{"num_hidden_layers": 19, "hidden_size": 192, "num_attention_heads": 6, "num_key_value_heads": 6, "head_dim": 32, "intermediate_size": 768, "vocab_size": 1992, "hidden_act": "tanh_gelu", "norm": "layernorm", "norm_place": "pre", "norm_eps": 1e-05, "positions": "learned", "qk_norm": false, "attn_scale": 0.177, "bias": "all", "tie_word_embeddings": true, "parallel_block": false, "init": "normal", "init_std_qkv": 0.0221, "init_std_o": 0.00359, "init_std_up": 0.0221, "init_std_down": 0.00359, "optimizer": "ademamix", "learning_rate": 0.000547, "beta1": 0.9, "weight_decay": 0.16, "lr_head": 0.00812, "max_grad_norm": 1.0, "warmup_steps": 212, "schedule": "wsd", "decay_fraction": 0.648, "decay_shape": "linear", "final_lr_fraction": 0.0, "batch_tokens": 65536, "max_seq_len": 512, "doc_mask": false, "train_tokens": 395000000, "max_steps": 6028, "dataset": "wikipedia_en"}
MLP neurons of a small language model. Each row is named by its layer, matrix (up: input weights) and neuron, and shows model dimensions 0-191. Each number is 500 + 25 x the weight over its row's rms, rounded and kept within 0 to 999. Numbers have three digits each.
After each neuron's rows, "fires on" lists the tokens most often at its 100 highest values on Wikipedia text that the model never trained on.

L14.up562:493525550493504497464505479490497468493514524506489528493491507506439492527480449518532495537490493511479502501504510539527529490478503550461495543488505536491502474500521554489517540479540462531473471514501471524523550523510471516471527505479463511487507500492527521527523480548483491499507457491510535466470536479581470484526490541449506443472464515508500501480510465498456495506500490458496514511477491455541542529500521493508515514497477491526487486480515488493472463467511497479475494504494508457460521481522513520480561524540506522508512494531495494521483481478507485517
fires on: "ail", " Al", "l", "en", "at", "h"

L3.up229:503503515499512492516502481509523507504529488503513481502500498519515467530451467464516455531496483485498522449495508496542481494510512472475513579480517481448487487480525493511513497499495466530496524509473498525527507533505466518491481477500490480497506485520473510477494502479499542492493518496496479511505513442473520534492517516427483469522524523499502496452500508532527475500433503458497477507522493502515515473550475504504499511575493529522469486538480474491512504503490492531464509465527516539469446508493495520503516546527462478493485471537482515586525494511497444488
fires on: " dec", " Rec", " V", "als", " Gen", " Gu"

L11.up362:506505502526475513559502493491432504511503497530483468487475516515511460478520527508489492537460517503458483478507480516490514494495512505456515507474461537509501523532461490517532523483512465515437497484519475505501495467521583486455510486482494521502461487527476498486516494507535522518471507534495503485442484470487492539548498476514510498493473517496515528475493525476505511455517508524507460488493498531487471467525480494472527507445568493535524497510496532479467490511524511503471515537505525518435506535501472525472514515490526499533491513552485490511490479540488542522
fires on: " un", "stit", " high", "ack", " '"

L4.up632:520501491495496489484509523495493486541505481506510497539495474471515521565531490477526472559473508537508509533497507492500496484477489520521544481529470523485502505467505491504465447529497497484510526505468488450497480462518457519575467501481480507492479482478427536524523488503485479469478529499490467489495503493452490514482532491483515478475497522496501501510485507510451498522486535499436512553501485502465518537495520515500520524505492485442478475464495533527503502469538507461529507475560498506508494510486476498497475528537474506575495462491454503484529492499498522498
fires on: "en", "ust", " United", "ri", "ent"

L8.up439:458509507472508498565477450526477530526495499470480498525528519472496502452519489508527504526518449522465484513498484489500504495504511546474471511491485476521538503483491466524496470538509504472523520449521478471501468513507469529491509464482453482510466507524481534528517510523554508470510527479486495475495496474532493519459560502489524527538548469498535533513471478456502431525487466522514515474483497496509476521531467463551495515477466490485527481466560508507501468530492518522488505517482521483493505516475494463513513476516501521494468483517505490533481473502494502546
fires on: "al", "ent", "y", " as", "ing"

L5.up457:490479550538545523478524544485470567552491498429515509502525527532461485528500505512485523539477511496483527475475515479508502497488481496454503459528464507525519535494506465513505523473459496479518503472489476534526512480542518499492460500525480471488499475525498494505506508509533487470459498539489510468510506523495480517453493483471491523531525558446495527477510492467520487496490454496480476490531493527468503478480519494494516511474496476529507517491497534544515526488508487530497492468528499501416524508491480494461524533493518477472460479486490476519523486520526497542
fires on: " new", "riend", " Pol", "ternational", " pol"

L3.up148:457401517500537527478487514505475499490475487489475501465500524457563489472507517483506468492468466532498513500548494502538541498490501498504455534496489546510531505487479492518495490529470505543502510467506501489505466495501468512472498504481470454486486496500447508531498532506506508463519482494517534483469507479520547499509508491520511520560484523504505509549505478486461423493477499514451528495481497552508508503514508481519505498504498512442489438491526574498488496516505475518515505535498529502469502492482496465511530517525487477498476488491490523511505494470502525530
fires on: "y", "ly", "00"

L9.up42:485536485488514505501481496467475532486516436483497491509532483471456463524475521460466501492525453563509468485505466535501500510501473534526554523537512501475554498533488515464487497497489493473520492558517480482477517470518476530499522497466474526517538507464517518502513498515515516443521519537500503498509499511520520524495524473472515494515493488514544499524536473509505523481498460499483465456478487530484512502502512465493480519498462506533500494444492528509501515479495479502488522469515506490510546522441522547533525518506478472496553481539501549471480458492490466487
fires on: "i", "o", "u", "ay", "an", "v"

L14.up675:523495497471477462539499513508424501514493503498475500497515524439465486518535514526470504515471594474526536480474421516483516483462519526462533513511529522517506482500489514516508480516482540488536484481527444496498480538497514497514509521485529485485496526521546550475497468446544518482470506503471509487464495486510485527497542533465481488491485511518480481532538478516521526503497489489502505515531501489523530536527493475521507481471504526515505490532529445477479474496519467493508492501499497476463498494507488486488522530515479515496480485486524549513487455532510490520
fires on: "ar", "il", "es", "c", "or"

L15.up268:513485477485475534504522524478482477512495450463458545486515487504471465465500542503500524495486518516476498528474465489441506463485506560518560512533480466513483518490519507525515484528517489496542485513545476481532485457517476486551536463512505540502536495520518533516480518480477467487544548525507517474479452493532547478509517483504490483499520465473495495484483505488479506534528483529500449497509495457506500510511517500518498480487508508487499522464476529519480460520526522504511508522483476518490494497508508498541516532528499503478445503500490527454496475498468587498
fires on: "er", "in", "ant", "i", "it", "an"

L6.up526:489460489452540500497530482514462516498442502467474485491540584489507532504562512483545482501508469481507498508487506503485498515523519483467479502518490492544498466479510509576465484502514517490474498509461466515527480545486491450516530505487509503480529481491477526544518493539502523496530474534493468489504520489496519494533503490493485493490511479462476496532489528499477491480495508484498477495513497486516528504510516474520482464494486431575467481540464526490494499513479481484482538470518466508508525511499517478482473510486500522456529474517468446505533493489477475540
fires on: ".", " of", "nd", "un", "ol", "n"

L12.up753:521509496488473466475494511472514521495503458518564531499505526482423510488493482505542503543497488504501465500488451487504505474495436518486471537475534499470525478455534478500455487455498464555500497501481495515491549544478479503496492470452497511493553539466529499549513492496482484492453526528496494476500522527509483484464501494503466512509496518481498498528503505520517519521479511557494474493549456517486504526512485499478516498483534496526449518431512456507494495520510539463505510515501498521468496503525522498525484507538501511534513486534497518512471495476534515486
fires on: " on", "On", " On", " Le", " June"

L11.up129:531517518500527458500510514480473464537494496473517471472544474502515460444485523534505505491512467524483539496532491501483532499480457501452463482469494546532513436503493509504502494518493476475515502524487456519513477502470535526489519495538472461536505484497528520502497552518512512512506477519510557484486557479512497510450477493455494480473542519496512497508507492416470513476501475478470496513487505529453509498514519536500520523478503502491475516540488457501519466498511472483505513498489543522456464503524465544540485503496501516544510518476499481467510507496467493518
fires on: " L", " Wh", " Har", "ar", " l", "ch"

L13.up150:535495490466494512507458488501482471511505496521497543475581504531500494511487499484521512515496469503506494496502472540465521493488501504505489476480515506488513493510472482488526477500521528484539495533459488536521528491525499557535507504486537477532502513507491512536529492482509532492552475547494470486497475452508522522502509507472472435508549469517500463484486415491484470489540441526468464497478518472486493532471502512517471441492506544517541531452484503484517492509480484528539522527476490507472511506480516503500507496507548458508463469505512514524486471501507525520
fires on: "or", ")", "ar", "er"

L10.up618:475509506499479463502483534498525483571514459536512513508528530478498505466524476539474455485505477480516441515535525502466529454521512514490519506501507456511473518449540547510528479451497504515498505506494475521519550502510492516501493488474520464495544445500476457490500537517466495488483502515494513534482431467522481531481489493476491532517491472463495527475555505496484468487510482521480495503512501455501504533522528488480531514494471522480522502515518478542508480462493545513518517539473458489453512509481479536521541512493515502510507510500513503509471453502533525513
fires on: "ort", " end", "end", "ond", "ident", "s"

L15.up453:464508553479481524469491513519521524562498482501504495502520512476489463473491486514482513522488514503444445466517483533485539538497462507454550552478521558518512481528517515479500515466443484521482493484514504513498478512547505465471477552475493500466540473521494472512513528495513521516467502454487459489524542495528481496563463520509481509485488533459523505519554461496507489511484514491505524515517519509510492492443509509535489490526495514547498471494469488526518517473528489486488515459497496511519513521492480522530470527487519471476490522530480500454500485484524493501
fires on: "-", "\n"

L8.up433:532513509519505493504480489498500518479486531489487478455515498517436495441522513492570534520487485523500509497490537502478500452514501497479472526524493474506509475504512485493465552469533479494488472493522450546504504526523509479518484529504463501478508472501555512493442488522501499499502485508475525486427563524506512489518513519463509509502526522487486445471509508469535459498460480456478517512524485481504532507485536481520527526509537467443500471440545506532481514470493509505532509503484499485510537510472502512501504499518486545486479496536511479491472521478507518539
fires on: "at", " min", "min", " an", "en", " polit"

L10.up729:456480538488523477516476533458512523585450499503509531479514525471472517508506516473520492499497508484492487497514499491473519458481513471487516516523485540508509465502486492491517508513524440541502459467428498507508478511462490514509523555477529469489556480522515551503508513528504554510507511535475526482501484486543532508480518510491520562515502514502474502507534467467503526469503499478459468511515496489484481519466501499491479516490462471496499519505544529494522495493469480482566494492499479516475539494481506515509501509490494481464501523500483482526474492423477504515
fires on: "en", "in", "al", "an", "g", "t"

L14.up91:453499552500479429580515483485518508523519483489474523474544549456543495515511486476517480558506568484486499473509528519474499484508504528514529516475536479489504480505469540538520504473502495463507487477477489539498513515498523501516519452490472538484498438519518524469543481469531495500466473473473500515474524493512491448490505504462469474524499456517489543520495496511496466531516538488503514511543517476490497491479485494518512507495487466507503513454563505479528486486507505512522524490491484523514556502502516559496491502500516500496463505491498479501497490509498517506
fires on: " b", " g", " G", "w", " B"

L14.up536:486476524500518513516430486444516522547441534464507502488480507472511533478492488469455472517495510525487494504540504515523495487483492547484443481512490467512518495485480512495510500507510493523516477506517473518546557514543532473495496486492457467504477487439524480506521496494509482488482492533476539485524495515466538523485478474497545484487497501526471502512529504493503531443481521519494488443517477466473511489523504510491478490530486528492498503473495518547494510489501526508529482469513513537468556519498524525477572496507524472521534511477472503479540449509529506501
fires on: "ec", " h", " rec", " st", "ort", " c"

L4.up579:514507528543538485520494469485531481484450447481526571483497504534520489450518504490484463479491496506492456498493485470498558453481487483493500543528479490497485471547511510520500482451486516537477425511499491547514542499488446488501473479510486470465556504480525536526514542515482492520489511502485539475522502503496490513520529470451507541511511462509496500507476532526518519477477531517535458483542514505494496491501494457503491493477549505509472519502481506510507483482497515550514507519501501533482488518490475518474504484492490523468560492502500474516488487528483477537
fires on: "les", "ions", "ations", "ers", "ies", "itions"

L13.up765:468482500503490528520479539470494440507458469479470526481498464478491525490488516490509502480511480482498499497502485512479512488503485549516470513522476547502508504554480541537503469478498469530465516502464501499524495482501540490543519511536460499493522482500471537492482528490471480517494527480536484491530548525486496477509496446511467481460547491504499504494510481505475485529475458507494501503538501478533473494517476495494520551560486499513478490487537543560450524505464541509523500463504485526495540522522482526521522481499452474474467497557453509468494496497517539497
fires on: "ist", "om", " |", "ov", "et"

L10.up164:460483506484507521533469520464467558545508488514581537513540487541493502432496502485528485495506486464542519493461539502490538458530474494484505540526490453502499458522459503499491504516519477481530469525506495498484507514503480482500514521500490496480508455482491523511491522542504508506481477517487532467515486469509489528526567473485515477549509495504500510539510496514497498503447472506423505515505511495485456499517494484473508477498515483500511517475487488510501474481507492521554497504473517535485522477469510514516494479517510538496552540490470504514486468452491550498
fires on: "s", "y", "ents", "ure"

L13.up212:498498507508477451509502475470469522517518489470512518478529495549469540486543512536543514514423509492488503502524489469476507504493500510515455494531517512465525493489454542484509488482515484498485464466452472509504507487527510544521511471509458510461536462502460501501574489521544484478507472512485490517463490485489513514543484507479488480526498428479509504498508476529532480485495506484550504491506481472513534518526518498529577496479531504485507474491509481483499503483476495534511463465506510523512515518526476540490510526517528500524429491518529484545505493506508519504
fires on: " p", "C", " c", "H", " H", " h"

L4.up397:560519502521492486504524557553463524540485454499499497493494522461488499522545484504467502507481507512509529492526486537487453497471529512507490467486534481444512494496451534503504467515490496482481516495517469480542497520537477488549507524456537497526507453486478535499520487510489506495519501519517523502477536519466534495512463478524533540491525505492527544492476514471481466500537498481499474529505497499459498504505484485518500505450515489486465436486486524506497476511512509490514506471490497522484558497499454501472478497530454457487487468509459507513482469531573515499
fires on: "en", "in", "i", "T", "G", "ri"

L6.up169:500506494513515490522506484470471562462529486492484559480515467505433492492497501499476477544517524497478517503453494531508502514509491497486469505482473520537517494505483541526493470539502467492532507523489487527478476521511519494486490475475448523501517523425539507489531477528485494472515470519490462462487507520490517519481524519476504479511444494485465509514501504463512469480501490505504520516529494471467519543467514488510540525529533540501457508479483524503453488469498474533507529490513479554513493475479517519535508551558455538488474489515491471512493495496527450517
fires on: "ol", "ro", " |", "ec", "ly"

L3.up730:507488537535552529495485516516469498497472479528505494497484481461463523482520511481484476517538487526508454519516506499493531488506498484517497491546521482536495516478523481509483481505497518480502514502540458457521456446532477472536453487483523496511506503522471486513537482510516446518490521520501514483555568503440483527495523461490491511474520520490475523481517511454462510501496527485470486512520503509489523536523491483530517476455499466491510445448479550536467540501509532501498555486502459524482529495471488469508456470538505463489483494500514528479502513491503517517
fires on: "ri", " U", "en", "y"

L12.up716:476493506473521491499461483518509528508517474475522492504536539487538539500452526534497495478496457517519502492492491524505494496478498534489476543517488495471555489504484458476464473502521490540495512529503498493517484487482516532524516497468488478542480470507509458516485530572525512514523446532490529483494444515513466520488515484517540468536503534529489497501503511425504459490483508494487500522528461485502476472495475476528486511502467476506508502501515511466504455514491495531548489498467502515439488496454494538538511462496511481471520508495505544505484547487567508479
fires on: " and", "ly", " later", "ently", " who", " as"

L8.up129:452497498466491532484510489482447510511500490491509477448513517515494473501486473491521503501493524481482476442532502504501522516497543522453534554497524455479523508509481518480491481492541528563469489522517501472462480483493520524540578504465485521484528533459510498580500511514495463495446525513506517480484500523489500447484499495455488488540493490502501485499496506513484520499492517474537456463548482478545511522525501480470542489452506456497502475488505482462473516483508527530508510536536511508470501513498489517487478535525492512492498526495494500519466524540506499510
fires on: "-", "th", " |", "i", "ut", "if"

L5.up528:457465462480529527481536514517510495511457463503489542479538541513488502514510523454489497454540490517474489453529461506467547486511492475519518488499556507555530463525499519517478455491479508502530440529504524456506484503482482543485555493513514487505517472487509531491481456521474488488477520495504512551527496470515481532497518464481464441494495476515491488533499477516465508470511569473501443504515519519519504559483488481493475481498496513494495487476507504490500469494504482505509504516493484535509552534508497507535485525518503495496483480504488468508488476470535496531
fires on: "b", "g", "ow", "4"

L13.up558:516476498464451489516500494472479534517514454461507489477508502511468511483511494449499502481514468520539520469466497513512533501481534524505480561460515484464515528485501453502491532476500508511537517500526490520495512470473504502469498505523523470504512483552525498483526490576493486499479513525515494502465518510520491545474498488538535496489538517536533474489515462505508498483520493528518485500483463524462528493484493477483505467452483494526491525527485522463443483499523520546475482473505522506473509495538485572477498499468482493530463528507466572515492518465499524521
fires on: "l", "u", "ic", " l", " L", "y"

L5.up203:477462521478493487516470498529489514504458532514486453520486514497501476490506481531538505501489508562481530513511481530489485500505531545526492517480500544480539500506501502482470493473539456501521477524510439464476539516485484498478501467466484554526524494510501466506568432499508525474472528497499509501536521528518512516466507508482483513480438512506492529498524483509497449502477502498457480481492492495492528519528494523484485522550498519463508498484497535509478502545507520489563499533466494493462543528473508508568479467516481499513459487513483531531523491515502505475
fires on: " a", " an", "en", " d", "ed", " medal"

L15.up649:461494496484539514516527500506474518503514469464519454490483478530453500489513520493494506528533515515465456522494492562457505547509479504529512519472477519518551512504427498486510486498502514490475509487514506469475526515515525505502474484465447482505498470467476486494539503541507452488500523516455539513474522482493494531496483501482526456546509471509499495503490479506537509478453560498520517507488500524483523512492481479489551492507553507474525499525505539493516554527493519532474463451511523472498511523503502502523480474467507512561496487471515483541510448492500489482
fires on: " c", " p", " sc", " pl", " m"

L12.up10:484536562514509520476499515482483453512504496524489491490537470504482505485518494490494498514504458508535458507541471489489509503523482502529502505541510469494466456462499554540532495481482491474523507522478519499544515499510503509514507470523476479543481486459511464533462487561486513484472542478478438492488531523534493542496519524498459497514479476488512515499464486513524518471484468546501486457484515514504510518476490490478534471479477435540473490456503503484479535518489473532496522532477488523455485525531515529509528539502508500493458483529467510474515454509512484538
fires on: " as", "re", " co", "as", "ow", " be"

L10.up28:505478541511495472499476498462496517507481507470523555446517486519510488440514493510493497533460464522522489539504479513488554505521490487495478511483461465520530445510452500517496471487496552525471522501490478528503497478497517470525523487484471441449525531472434518500507512510460503484513557526515547459505504531490486484535550523529504470528500480529494512552523491500498522504434472509494492546502508486468480480506482523468483481515504512471482521514462507514474444510491514515514477483522520500522518508509483540510481527513498466497502484517509493524496484539525485491
fires on: "ies", "ents", "ions", "ity", "les", "ure"

L8.up706:472493511495470489504453486489500508534487501489459513450530569538453461541526513519496468501520501488529522456483478463500520499517487481487511535444501455506517498470520519519516480526523482494499532516467500504495504520498508480533522507467467502538482526475515470564493514532442486474506477505483479481493510495542509533503482470554491488493486523470481507510482509493567507542503471532509529530469507487525557487473503497485477498481455510493479492486460526535512516507468475504509512513478500547481528505549534498533472538540492489485505480503478471521516476528514483526
fires on: "g", "-", "ro", "o", "ec", "ip"

L12.up685:462493466445515492463443521472466525509466483473525503471511496518472491486517527472488477495473529488530477458476469529469499475483488504541533517552474494490523500518489480527467467551472470487537505529499491511553479497474450473502526508512531505529540503471514541516515496516499516481503510496470491483492509491500538494536482530525520486517533442451483462518547534488514490450516472523472462510493509479458527510516549508502541514515500490501465492501475492507521462498486516485535543488500496500485516505496523499507541495547494487475504509530502527473486476466483516555
fires on: "in", "an", "ing", "et", "ot", "d"

L4.up401:555486532443514503494528449470523462499503509509507483569536556493505468496522516475507452516495502507489493526542482530463494512515515527487469549475469501486485470507532495502522502503536459520491467508484478534495492472514513489498502511501518556493540518520469516510470502497526487463461504494489470505527492487505516505497493499489525509480532524479522482522493474479524477496484454511478420482525475454494525523508503488521484474500567502497480491472502514500486530498505510498478512492437563502521528504487480528531547516505461539502488513466464496478467482481532519519
fires on: "istor", "om", " Comp", "oll", "pp", "ass"

L10.up331:497488519530472494485532537457452452488497496462529517451511501491468520471552477484483465503495481509476490456511478510522533486496523502478492491514509503504506470484531544527501529512494476548505502507511459468518509518477511514491489433509510485480511488475496503541422530537507485477464551515462449508503491484490516544505481534498487497476487496491530523511488482493547483492518532463554513483502448541466500545504507490524522530490510510477468502507494524484519514472550541496501512522477512518489524500500503562515525493511470497458555526501488509527479522487517506516
fires on: " L", " l", "ant", "n"

L9.up676:497477520480509509484504467505521523519479470489475494495525519493528462506523493473533485542539509486473489461528460518527483541512466504525490501492523511524545444468474492554489511486466482492485509491479519479508511503484506504472515514507509526493499466527539541515504509487504519463433493525467432491508553521523452502547500532489445497524510493487530447508499497477488482501486563524507478501544509500494505516500487515507516507508477462530520500504515461477474512489512456510520564484480469517491506513483503503497513524495487469458551451491516481435494485518507483545
fires on: "-", " \"", " &", "on", " Sm", "ob"

L15.up387:483486552497510472486494545464508492490513519468505497521543517474465510477536547499501516481445503491517475456538491497504512498511481516497524523485506520513535511523509540521541522474493518522476499500468464576491533470468511506523479518542474466476486474468478496509478503508503457500479512530450489486515433498511505538482481521498533492492528464473519530496482489424510481468492524455547511463485464484502522502512485515478516528500514499500542497501528482520502495467512547518495514495504512522472551522468467510514492516503474506541521524505460525496507527510480563495
fires on: " l", " d", "w", " dep", "m", " L"

L15.up366:473485499527497502532498501524503490506492511524470502480503506460464451524491481464487459490476518515509524508486514464431497464468499495501541486555509457481514506502514542503443478506516475508485495503471536470495492516516509455554510482479521543511516514503491475529518532477500487474523503499480515488486502505539519466495520469429490505535496523511457508528520508516536485521490495504468520524504517493492500527513504436474466467476473491545492513499483512486460549492548537544526526461469477494469546512529524499525536493513530503489508500528426522501493492500528502520
fires on: "200", "0", "20", "ig", "g"

L14.up474:522477500491501493479519491508476503503513508495477477502515507480478477497506507513512525551472528515541494487515484480524479441472512489490465476457507515505534500479492463520501547490509518487545503488498453546519494503516454515503500469471481527508508471482505559527502493479486492518498521533468521477455497517485541530501505521485459481519502492522514502532514526521501442504508523527491502488550546513435486487509515524503518464533497528536504461511476541449516499548505507515540504506474468465503497509469504549529509476543528469464490499464453467466526478505470486564
fires on: " a", " A", " S", " c", "le"

L9.up632:449484502451519510491513518504525525501500490499525535496511534496500513496520545487523492478498456527491469497542487468477484493460497520496477521542539503467528446498506503493467495470527507511476475510455480523510534523489480509509526508444488528536491497496566491528504467561486560484452508487481515479473494504488474467465523477514521490486523487493504543521511507482500520492438461550522480487540479546506476522517483503456537492521494509505498517490499444485508483496554478519504533481477539493437537511479487532519534489487467505514511516482483484504499512509528488515
fires on: " also", "ently", " has", " later", "ly"

L3.up11:538473505484502497500507515527476447473535540471514476516513519454528501514524495491491496524490508558499532511492476510487480558482510549499481502499499519508539513500471492542508524535478521510512509511502444513511490536497515525494477524497483509491526440489450501515503524513546483453454515493497480463533478504462545517465520488508508490498473539514504494495488483453532483497507505520494457464475472500440521555504481510510492464553508514500455467448494496503492527494492518496455506501483515492512478529460460515490500519513474514587511487485496501480495479498513542517
fires on: " sign", "unn", "ed", " med", "app"

L14.up544:444515511477521495507493474494530467494505467516485484487563492457524513485503543507475470480540505480497475515555531470511509501505485528499530500497505528524490465504495491560481485485473492462514460510520546495515501499508451499505498538499483502476555498510522512490492473515494466462518478518476485513511510524572458507498544498484464471520491482492518518499465478507494494500498479520513480532536512514501504509545441452469509518495502481487550510501527492474484524537514496528503481514460482505457498522535521492527479478458525528504481455485427533478500478480546498465
fires on: " w", " be", "b", "us", "ow", "w"

L3.up14:560478532490523511498497492521501490533544523473523520521504534468510505444514501536502487506502458484502457478469506492459484480539493499509510521490517495501493489469523550514507503476494529510470448491487488554495505528487487545466491491459495494487514469500451537522506469500521492449487499475500503477501508466454537548469463519472504549503549549510507489515507500528526459484510428542468476461536506449503502484511502540503520494514538466530475485461486465482498507536500496532511514536518506525497491504472470537515509495472481497491508464488518505507490492524501545494
fires on: " Med", "or", " First", "ed", "orn", " med"

L11.up59:515484523485513479502463497417472484502479466502426505424503515501505521494540497507517512525497472528474486475484493510510543482534477515460512520489524455515547513488519475493518535493506500533517529467509448539482554511490490523463577519512461479519500505494517533490517457524501497496479506523533545479499494526486529482464469529478514472518512553500478509484548508484502464526483477481515493494522498505508483514493520507474498498465513515538507513520509500508457496519491538479519482493551491465495476497506476537505524537510446509491477475512470499503469509495515523526
fires on: " l", "al", " |", "l", " v", " to"

L15.up242:508464509530489489509467496462509466521480477528497538499494499477442469534502489528503508511530501521511484487469476524528568508486481522457488502517505519481498478506519518529471525449460439572471478512504498489479540545491521526485516504515490492490525487508514543525486504483490534456517520497495482515511469482525508476459534519477476460501491516460572504498502524472519413500478533511508449511499485461534463464524498497515548529497535498497539498479488504507471511482506510524507516509465505496488484514492546536495509498518478505488519490490497467485470499470509462511
fires on: " on", "ec", "On", " N", "il", "b"

L6.up347:530499494495489534499487517514465503522461519513498497448493519495494487504493471528568520479475478488474523472509505507469513474518538527440512494520517469477516497501525489550504460510532448537524509497550490507491477481497493488548481525461492466517528522540541492509474462530506486500505487516515499470423460504527569481512510485479506472521503496501483482513515464507533512485523504462533517475485495450523536537521481492453471520506503502483521485479539494509470482469457515506475501502471495513512503500504469490563486523509469521475492485518509557473479483543493480500
fires on: "in", "ast", "f", "en", "ad"

L4.up709:496494478461514489503478489534505531544475505482499459543516530491533510554521502509486490498493495530504501514489489513493465506460523500510507511515531488491511489449504559504478454492464478489499493506488524503540533568530454496489512500509484542485486504503465541502523473521444539499492475447509537480456525477504504544487512489493502507458510488487484491512561499545462460492495499546484451538507489545518494502521494507526480484516491466505498466512533536466513524539518520472494499504457470528496483497469501505484498526516482477482494466523449476511520473477551506541
fires on: ".", " of", "n", ":", "'", "'s"

L10.up725:469504561518535514523521486475475497468518508494512518511502496498521504505441500502474529520477458514474498505498519514502501467498496512491487463481492487532566493473459527495529498440485482479557507488515444501536528526547491532466491497523487488488494458456434479546521553492484509488496513501508500448444544498489500520497528514483509481502510510536488499509500495468538480523525535517501467497540488533488519453491460509515523471471506493468458460488527518511496514501508489480539544497471494534482487489528508491528516508504478504493485520499490479538512525467529556492
fires on: " Liber", " Lab", " Pe", " spec", " Cons", " pe"

L15.up308:526462538484461463480547501451488519539485460495519534472457505519517455506518571516499523463494524480476482506523528518500504512527450528483504521459473500520508523467518464452517505511509494477495473501481496528506520474529479498487458515476462508481499465502488506521497527521520471522448514554470499499452475478531498548464478495493481535517550491496517492559489474490535484502478490486509496491520487489473491529483470495485518525464546510495556500473498548489472538476542519504521521472495502481473498504517513496536498535488489503531502502496501518549481534519498498491
fires on: " ass", " Ar", "m", " L", " ar", "ert"

L14.up732:506546524500507547539508483537470481489474477491482478532490505515492460519459435517530493499467528475482469495512495535533510506523501508481515513430490523485510484485504520500510493482510467510496476500502482506478522481533523468531473496480494486466488478526565471485487470489531453472482521507463523493476492479503500527478483483498481485509523498519504484442518470512508526516487497475496467555556507521502498487481519504517517530464507509515476473502520569528538494475496510514518527489516515425469529535495480522552454539547476508504544468489520508493460509496511485514
fires on: " M", "–", " R", "ro"

L6.up764:468453492500526547482480476490473519533482526516505476495467492519480478503491468509525459483489513512471473489544492526509485506509498556479474503458458482525506481469510467504454484500558517543481489483571453472479536527503463495493533524485502530505527509508474504497492459496489487510487495526505501514440506518501536505503498491474479453498520474481520468491551506510527469500492557474527511512530494462512499519503502431512500524538517493495488476476547550498484460486499524514511501531502506518484464512500481524548467462520508523553498470523489483537484508516525483497
fires on: "n", "ad", "f", "al", "-"

L10.up53:534519543457468463474460491507523525507485460530525520478514522485484458488476504481547470530476479497479518514486489533478500522490511515557540474431502452503488499510500511527524517481499492480500510481512478543494500516539468503534509518493509496522508478505512542516490497509530516483524465524486488486468511496470497497499489511514509502478456446497543493520472448517534455496494530520455460509500518554480507530530491482490479500437534464494507508483493498520527511499543501491513517453496525538514505497450509495459488514550502466474466487508511532525466471451497520514
fires on: " to", "il", "or", " or", " for", " th"

L14.up527:521504553478486474547499489511461539495514516525513516498541512482461506522502500488498454526503526489499509496508450524523511496459501524525468509508499474491502503477487487503474478481495469467490464499515470528527473530495477542554525513543538485556497512503498524500536516488522471480481495508489495494515480486518513503538542522453497476502501516513517481485542437481520476507528465517440455510513478532538488499495518531489524500445456484514555497473474511505530488482532457499521502441514535510456510520467530542491490486511470510487485494503524535495460497456474524494
fires on: "or", " San", "ab", "il", "ar", "aw"

L14.up276:485478496511552485463492474490499529511518448501511510509500465495493434519536497492520502475489496510498532485537428551449485495529506508514521542497454498449549507523477506493526523468552493518482483535511504546456502497516517508507495439530494533535549474498531508464537477512478503459515557536507466488492499493535488494515459498513504482516516481520509483509515509489525518469514486499496519495479501469472486480499491477491486434464545500549495489473497483492463527504485477506532506502505490504546484506469521492503481549505492514498481490516525474466523481519505544489
fires on: "ag", " det", "i", "u", "ak", " an"

L10.up94:488488550508488518500505464489490518500492497497492518467561569484536504481487516453517466488498499472511469451467487523498521475499480524488507504541535472501499523482518518500544518483470503518513470550498517552476527482471508448517533500525473494486522515461475501528475548517499494488483492473469529468476507535497501477461539507461522469517489490469476465518490503504496525505455498504531506523515473452486504540504494485479531471465504457465502484469509488513484501477512468494534505485477482549529544501543509537533513531529504546473511533498533496480499461544524482506
fires on: "if", "ab", "in", "i"